config.yaml
d_mlp: 2304
vocab_size: 8192
norm_eps: 1e-05
positions: "learned"
bias: "all"
init_std_qkv: 0.0195
optimizer: "muon_hyperball"
lr_mult_qkv: 0.5
lr_head: 0.00694
schedule: "wsd"
decay_shape: "sqrt"
final_lr_fraction: 0.1
seq_len: 2048
train_tokens: 807100000
steps: 7483
MLP neurons of a small language model. Each row is named by its layer, matrix (down: output weights) and neuron, and shows model dimensions 16-111. Each number is 500 + 25 x the weight over its row's rms, rounded and kept within 0 to 999. Numbers have three digits each.
After each neuron's rows, "raises" lists the tokens whose logits its output raises most directly, leaving later layers aside.

L4.down1064:441515478462510497520462511549475454444472471496496485501494490504470508483529491495519518528513508505503492528484502478459461520482482576500525509499498462472535511459459540472486595502496469484494498522491522460480503510549464551506508513512501506493501471499527461465468498516530488512
raises: " =", " Jr", " ===", "ovich", "==="

L4.down29:518531487492541516490466463543487547512504479488573505462544499473548526466482526527540512537472504502502544507491494494525479496539504503552532515488533506488505492486506505537520532464503514494488541471505457510513533507492517522547515485560455518468521530553490502467455498491536487484
raises: " October", " November", " August", " December", " April"

L4.down1449:469517473502537521531551499490479543519485509486473491491503499503478491542518514554541480482461462558505479446538459477467524511527464527479508474485482493473522465485482495488506487481480536532509477455514473497464517517522472505506477480539464498504503502469525512526481489470521457497
raises: " a", " an", " any", " each", " another"

L4.down47:536492523490454513533495473466513489547527495495505483483497486463478486501516491515474490462465507464486480488505464484475485508480487460473441503493497462505491498454562503469473532481485486491475522511512489469536497538488514466475469508518537480545502487487518477482489467504508547457
raises: " land", " territory", " estate", " cost", " farm"

L4.down1361:519497505528508508516516477535498490543529528480550466513485462506534456522514492513478510496521525501497520545468451488501509484527491484499438545495508473484504529533519487480461519476469503496547502490523479487539503505474500510491507508488486467538487528521492551497526484519500462511
raises: " daughter", " wife", " children", " girl", " Children"

L4.down665:502483484509481487495498489516521469533499487496465482483467519534512494476504523465540471504474521506568503510515493523509484515462500503537541522537498506521502477467471478473538544485479514507502519519501504469491506518496438536511531525491480459463523493504505510487458505530518574534
raises: " court", " Judge", " Court", " Justice", " Title"

L4.down1114:451526508487491519492511466492527507538492496506501514489520483501444483537494494537516517451497529470469473549544487516504535522521475476530518483522516460491521537503520440548528490521517477556511445558442505495505479502514504471484483485477515503504496476526460523465469498514485539506
raises: "ic", "st", "ry", "id", "row"

L4.down1334:494558516545517521505500525471519552513479519533500485468468442526529547500513468483487449505516510580412508497447450495549527502505528482524464522535545500491470516481493507505502457562458514501547513512498486494510481497536532479469480484476508525482501478491488478529469536488537503469
raises: " which", " whom", " where", " these", " that"

L4.down1164:522490528471500539492538499487501483489506461573455479469525519532532454531503468497503502504505519492499519508501527500485496497478519518503492498503508500482465494520518515479461497457485463464508475478504507501498510565474533474490476497486500458475535504516510539545518455485510490461
raises: "é", "è", "î", " French", "ière"

L4.down340:504454532528549533496503468504509506509517534486493498486531494486484493525495520486531509558468468510495535507540524484464469520461469490514505532519478505518452481475558495491469547497483472514494486479485500470487553520472461508521498453551479511491514503533504457534537480497477456525
raises: " Oct", " November", " December", " October", " Fri"

L4.down136:491508482504481491488508520497489490553504512480496525507494521464494516477464460551509543500472536499465538464523513489498462485561497483471540472504502517493503524522526542510535466498501476499543490533486485501481514473487494512536463503507490511477512498536501440475502515519494524495
raises: " were", " are", " include", " have", " themselves"

L4.down769:464545512470466457492525471497508475506508544453510478492502483514546459522490493497489534542546481514501536527516539495493494494479476542489473462498519468498485490477477534491510487495518472446498495462520474534493494520462481503463532479466501523522458492537525510496500510483549513535
raises: "da", "din", "ient", "der", "na"

L4.down735:474475554499527493509490494475523512459524506521491554481474497479487513525514525536479499465503498490489512506487504481469560458514486450450483517472494487465528523553488528501490460522512505543512508480479513515463513498499540461495505508483513532481441490483480486513493483491531479483
raises: " type", " kind", " genre", " level", " period"